Part of a small language model's weights: 5 heads of 64 (1 for keys and values), 11.8M parameters.
MLP neurons of a small language model. Each row is named by its layer, matrix (down: output weights) and neuron, and shows model dimensions 176-271. Each number is 50 + 15 x the weight over its row's rms, rounded and kept within 0 to 99.
A block is one neuron, or neurons of one layer that tend to fire together. After each block is what it responds to, as a language model described it from the Wikipedia text at the highest values.

L3.down93:55 62 46 56 52 63 37 61 60 46 53 54 38 39 38 39 45 48 32 24 49 21 36 30 48 52 47 34 56 64 63 45 79 42 71 64 52 54 46 48 46 59 29 33 14 34 26 38 54 68 20 53 46 51 60 63 56 25 30 52 33 50 43 35 44 56 66 52 49 38 41 75 51 46 46 32 52 45 60 19 26 49 60 58 58 59 63 46 45 34 56 40 33 28 55 54
L3.down228:40 57 69 44 50 63 34 58 44 61 34 48 52 53 36 34 25 34 46 42 28 26 55 71 61 47 11 56 53 64 44 40 76 62 48 36 39 59 46 53 20 48 58 52 22 38 44 28 50 30 58 43 48 61 83 40 69 48 61 37 34 34 69 46 39 55 48 43 69 47 44 10 38 21 58 40 36 51 45 51 66 41 69 84 47 36 79 43 59 45 00 14 55 69 41 54
L3.down380:51 45 59 49 32 49 52 32 40 47 54 99 29 26 49 68 53 29 48 31 53 55 57 65 27 39 20 61 61 64 48 67 25 39 47 78 62 40 45 46 75 44 58 44 47 77 50 53 46 42 12 46 41 51 63 54 58 80 40 39 73 57 28 68 50 30 25 55 60 49 58 59 49 77 36 62 37 58 33 00 33 51 43 44 81 61 47 72 44 63 16 30 49 58 58 52
L3.down559:57 53 52 21 68 55 32 55 86 50 36 47 49 48 43 63 33 61 21 78 39 33 66 40 21 78 66 47 57 28 53 17 43 52 41 58 44 50 65 39 49 50 42 55 41 71 50 70 36 62 40 77 76 63 55 43 43 33 67 38 50 49 80 49 58 43 70 54 43 00 49 26 31 55 26 56 50 68 62 38 44 55 62 51 68 63 55 35 14 51 27 64 61 48 31 43
L3.down584:34 34 49 79 63 55 36 87 13 75 67 58 24 47 43 56 53 33 55 44 51 33 68 55 58 63 50 39 53 58 67 39 62 53 59 33 57 20 62 43 67 56 32 47 71 28 57 62 67 62 55 59 45 59 47 36 54 58 77 35 58 62 55 46 74 32 63 59 64 40 42 38 44 41 56 38 34 51 42 50 38 79 47 44 21 63 61 47 59 41 64 49 61 28 44 38
L3.down616:15 33 63 41 49 58 50 60 61 50 44 90 58 45 48 49 40 76 38 15 45 61 37 50 87 44 49 60 54 43 53 49 42 61 97 60 37 39 52 68 55 69 43 60 52 51 49 29 47 49 47 53 46 48 32 56 24 63 64 39 74 61 66 69 68 54 54 54 34 41 53 49 63 46 55 35 39 44 27 23 69 52 31 39 43 54 39 35 39 40 66 62 51 26 34 50
L3.down663:42 80 16 17 48 75 62 30 53 51 64 21 51 51 76 30 45 81 44 64 45 67 48 29 51 46 54 28 35 68 33 79 49 54 60 36 53 27 58 52 61 43 46 42 48 59 30 36 88 36 29 23 54 35 74 48 57 32 48 59 65 66 56 61 60 59 49 48 46 65 57 67 44 40 31 49 39 84 57 43 44 68 52 59 53 46 43 52 25 36 27 57 50 51 66 53
L3.down902:46 52 46 25 60 58 46 64 67 55 40 41 60 61 70 44 49 41 99 59 46 55 68 62 60 46 55 70 18 59 52 74 45 29 66 59 59 22 35 76 45 44 62 36 63 57 49 38 40 30 42 34 64 47 86 28 50 37 57 25 36 43 39 52 31 36 70 68 54 32 53 59 63 44 20 52 38 60 58 80 32 50 46 49 39 36 45 64 32 48 46 62 34 48 53 41
Mid-word pieces of names

L5.down763:69 16 81 41 70 75 25 40 38 47 67 54 49 47 55 59 46 31 59 63 51 25 58 52 38 38 63 57 45 70 54 62 80 67 25 39 73 52 53 46 14 63 24 48 53 80 33 35 34 48 47 69 44 72 40 26 49 54 64 67 62 31 50 43 61 16 45 43 41 59 64 55 52 85 37 45 43 57 47 77 44 33 60 98 75 41 64 56 50 37 53 54 42 54 58 72
Mid-word vowel fragments

L7.down98:45 42 49 50 75 78 60 32 71 44 62 80 42 44 47 58 70 35 32 56 14 46 38 34 57 39 61 70 62 43 29 67 52 31 69 24 37 79 39 50 59 72 33 38 52 29 78 72 15 52 55 47 30 50 23 51 19 46 35 86 39 56 47 53 64 61 56 25 73 53 53 95 40 59 25 79 56 57 32 37 60 33 46 78 53 38 43 21 38 22 58 46 39 62 81 26
L7.down307:29 60 49 62 77 60 60 48 52 63 60 54 26 41 41 62 69 62 37 53 80 39 41 52 43 05 55 41 43 37 37 15 47 65 27 21 50 34 62 43 43 49 61 32 66 60 45 43 29 80 62 25 70 42 56 67 32 50 42 50 49 57 27 63 34 39 44 40 53 31 43 47 25 32 44 78 58 76 64 71 27 49 77 56 61 54 56 50 55 64 53 56 46 52 62 57
L7.down626:62 44 51 77 39 55 57 49 28 46 36 49 44 34 65 41 52 42 50 59 36 53 41 67 39 51 35 61 30 44 38 46 56 74 24 35 31 66 46 38 56 09 46 49 48 47 56 43 52 48 37 19 47 49 48 56 46 35 68 44 45 70 52 62 79 85 60 68 41 49 24 54 62 47 51 69 27 53 68 45 45 53 39 43 58 44 37 53 37 47 53 47 69 55 87 66
L7.down753:24 50 74 51 66 43 40 48 41 60 68 47 46 63 27 33 31 74 38 57 41 47 41 50 69 63 45 38 23 47 54 39 67 26 57 37 59 41 57 66 86 52 42 77 32 50 62 51 64 28 46 42 47 58 56 29 28 54 49 65 58 57 50 50 29 33 20 40 69 64 02 56 52 54 64 65 55 59 28 69 56 35 82 56 42 55 37 34 41 44 55 55 48 47 58 33
L7.down847:41 25 82 36 54 39 66 61 48 57 53 67 81 57 44 47 60 59 34 28 51 40 54 70 32 41 61 22 59 88 38 53 50 58 07 28 74 67 63 56 41 51 31 36 57 67 81 57 80 40 66 55 54 40 65 32 41 47 42 73 22 53 40 32 53 40 74 40 77 54 37 31 58 49 61 36 27 53 52 53 40 55 76 63 56 41 47 67 59 33 66 53 38 62 37 21
L7.down865:70 65 46 46 36 52 53 43 47 68 57 72 32 40 58 41 29 16 50 52 42 31 48 46 55 66 55 46 42 37 33 18 25 51 41 85 19 60 80 76 40 68 41 36 65 49 73 21 32 56 39 52 58 49 41 49 53 53 62 26 58 38 47 82 63 47 53 38 46 88 26 48 41 27 55 53 65 34 55 55 42 66 34 49 69 76 51 76 61 65 74 58 63 39 74 21
L7.down910:52 90 61 53 47 51 41 46 51 57 50 57 53 38 38 65 41 63 67 68 54 57 59 57 62 52 41 26 36 74 36 59 58 27 50 42 47 52 36 36 51 25 56 64 37 62 61 39 46 62 45 50 75 44 66 36 48 37 73 82 43 73 38 41 59 52 48 49 59 54 41 63 36 74 45 65 28 66 40 63 65 46 41 51 60 51 57 53 41 78 21 47 53 58 27 33
L7.down919:71 30 76 53 41 31 58 44 34 49 62 56 55 46 69 83 20 59 45 68 41 44 39 78 36 66 27 51 32 62 53 60 34 33 25 47 65 52 45 63 39 43 48 07 65 91 54 42 71 45 35 53 53 12 34 64 53 46 54 54 40 65 50 59 49 55 65 57 38 62 55 23 65 23 36 32 43 78 63 30 28 59 64 44 39 45 32 47 49 41 37 31 47 55 62 61
Copulas and LaTeX backslashes

L7.down57:84 34 54 58 66 35 45 54 40 53 46 47 50 68 45 57 48 48 38 54 37 61 48 27 50 47 81 57 51 33 49 30 50 41 55 56 29 73 56 23 71 46 82 56 33 53 58 48 27 51 83 33 64 50 42 41 67 51 41 41 24 30 38 39 69 40 67 47 46 68 69 22 52 57 36 46 54 59 45 47 62 60 58 65 77 38 44 54 33 54 63 65 39 33 46 51
L7.down155:34 72 58 51 62 80 47 54 47 51 54 62 30 62 69 30 21 46 46 59 73 43 38 30 32 57 48 58 35 74 54 38 76 57 74 40 61 64 48 43 73 33 48 59 25 71 75 66 55 13 22 50 51 48 43 46 70 52 70 55 38 72 62 41 42 41 66 33 49 76 62 50 47 49 56 47 50 42 43 75 67 49 40 33 49 28 62 52 71 85 32 56 33 50 63 72
L7.down491:95 73 77 42 78 48 66 40 48 48 45 63 62 22 51 61 45 56 44 50 47 49 37 46 40 31 50 37 34 42 51 46 50 59 59 51 49 47 68 45 82 08 43 36 44 49 52 42 45 37 30 72 27 65 56 58 40 48 88 37 38 44 77 56 52 58 54 61 48 65 47 39 67 43 32 52 57 68 34 30 38 43 49 38 61 61 39 50 37 50 73 27 28 56 49 42
L7.down517:58 99 60 66 59 23 41 46 40 71 41 62 60 67 55 44 51 37 41 46 41 67 52 35 51 37 40 35 70 50 67 70 59 44 37 59 43 66 58 59 35 40 60 55 63 49 19 41 41 58 69 23 28 68 33 44 73 52 61 63 58 28 79 57 44 53 71 54 46 52 66 50 35 27 60 23 30 50 46 64 41 19 50 69 40 47 46 69 97 33 55 51 29 37 67 44
L7.down694:50 61 47 57 49 47 19 78 81 83 30 23 17 36 54 50 33 43 39 66 55 45 39 42 43 27 12 57 52 49 64 59 83 57 44 29 64 52 38 58 21 42 33 57 49 48 78 62 48 73 37 44 62 27 51 40 47 45 57 65 43 49 37 38 67 44 55 66 59 32 90 45 42 23 34 38 38 71 42 52 44 31 51 64 74 70 72 43 58 62 47 30 50 53 35 35
L7.down754:67 45 64 62 74 22 47 67 48 60 76 46 38 64 47 53 55 76 18 53 39 43 69 31 64 61 51 17 52 32 41 53 56 55 34 64 49 66 48 78 47 33 53 26 35 34 50 42 38 64 58 37 65 32 53 53 44 48 63 50 54 52 56 60 46 82 53 47 28 29 42 63 53 38 17 62 23 63 27 38 77 59 62 75 54 36 50 57 65 68 60 46 42 38 81 40
L7.down1060:75 45 35 61 62 52 44 62 34 17 79 27 30 22 70 61 45 56 41 87 56 52 55 47 38 33 57 08 57 33 31 63 71 27 16 14 58 46 49 27 61 40 59 20 50 80 57 46 26 45 18 26 38 28 57 45 56 60 57 46 51 45 47 60 57 44 49 61 47 79 57 31 49 55 65 48 80 43 40 68 30 53 45 66 56 37 21 43 45 49 41 48 61 46 38 46
L7.down1147:55 47 68 66 55 46 75 31 59 52 36 21 70 56 27 45 54 41 23 36 32 52 46 27 81 67 46 72 14 69 62 61 37 58 85 29 86 52 50 68 71 51 50 33 60 32 45 24 63 48 81 63 64 75 55 65 44 38 69 68 47 60 66 55 43 35 51 87 58 35 47 59 54 59 46 53 41 41 53 27 54 42 77 54 54 61 63 28 30 36 49 29 55 61 63 63
Mid-word vowel pieces

L3.down58:43 60 24 47 94 60 51 19 33 58 40 42 48 81 51 65 68 57 28 50 26 45 30 64 49 44 56 55 43 35 33 40 32 34 32 43 47 42 45 44 83 52 55 49 26 54 47 37 54 45 60 44 66 91 50 61 54 36 16 37 29 36 57 43 48 71 43 56 16 36 72 64 50 54 51 40 32 19 65 60 43 25 23 40 70 71 56 54 53 58 72 52 37 46 56 52
L3.down86:38 60 29 37 46 96 53 51 49 56 49 47 59 43 69 40 46 64 31 22 15 70 55 65 43 46 48 43 38 39 53 32 52 35 36 57 31 33 52 56 44 49 38 31 49 31 56 46 40 43 41 32 57 35 61 59 42 55 48 11 54 32 99 64 35 62 35 68 59 58 67 39 60 59 77 39 51 26 61 55 55 55 13 74 40 47 46 58 65 59 40 49 46 56 63 34
L3.down214:26 38 55 22 20 65 36 26 50 49 72 41 51 47 44 62 36 64 42 48 54 24 36 32 88 42 56 41 39 67 36 62 43 17 59 70 47 70 42 58 70 41 50 32 51 58 58 43 53 51 27 41 51 54 75 45 50 63 35 34 52 62 48 52 48 52 47 54 33 46 74 56 57 57 60 26 40 30 45 51 47 28 34 35 65 48 58 42 41 58 48 55 31 55 56 57
L3.down248:37 44 62 40 52 58 41 69 34 59 72 36 59 62 60 79 52 66 59 84 48 49 58 75 55 57 45 60 36 58 76 44 64 26 75 68 36 64 25 33 27 40 41 80 47 63 57 27 33 25 75 55 66 36 53 74 58 55 49 37 53 66 55 59 52 47 43 59 54 39 58 61 82 67 44 68 34 41 24 71 35 55 60 57 64 42 49 31 47 58 35 38 49 76 52 26
L3.down597:51 70 80 64 61 54 51 54 46 67 62 54 52 54 20 37 73 37 36 48 48 72 53 68 60 65 44 62 50 78 53 47 51 74 18 58 53 35 76 33 44 75 58 37 38 22 11 20 41 37 48 58 77 59 66 50 43 61 60 05 60 45 29 56 30 77 53 39 49 44 56 46 40 70 56 62 70 54 57 44 71 32 64 60 76 73 63 35 93 45 48 42 44 51 40 69
L3.down988:51 48 11 23 47 54 51 60 43 35 58 50 73 48 54 60 61 55 51 67 55 40 31 57 52 40 25 68 49 49 50 37 62 54 74 56 56 36 55 49 65 61 59 53 43 56 46 47 63 33 72 59 52 74 35 50 59 39 88 38 48 57 87 67 56 32 59 32 16 69 34 61 58 55 66 31 55 27 44 33 70 45 62 53 47 43 39 62 43 36 50 29 28 50 53 51
L3.down1047:43 87 46 95 24 56 61 47 69 47 64 80 32 47 59 61 33 36 51 81 47 52 46 51 31 29 44 41 41 39 47 59 37 62 52 74 56 39 35 55 53 75 56 51 52 62 57 33 77 67 61 57 45 43 55 66 26 32 57 42 65 45 56 36 45 41 57 73 77 54 38 71 64 38 67 56 37 28 27 39 68 88 63 29 77 39 52 72 46 31 34 40 63 48 53 29
L3.down1074:62 57 50 73 56 74 41 38 61 37 51 41 59 62 49 44 63 55 59 41 40 64 42 29 59 55 66 31 45 52 37 50 52 55 54 47 61 34 46 35 99 18 44 60 32 64 50 57 27 52 49 44 49 59 32 45 22 37 74 37 64 73 10 32 51 55 06 55 62 54 35 75 64 32 53 67 46 44 48 44 53 71 31 48 68 38 47 33 49 30 48 68 25 37 47 63
Markup and symbol tokens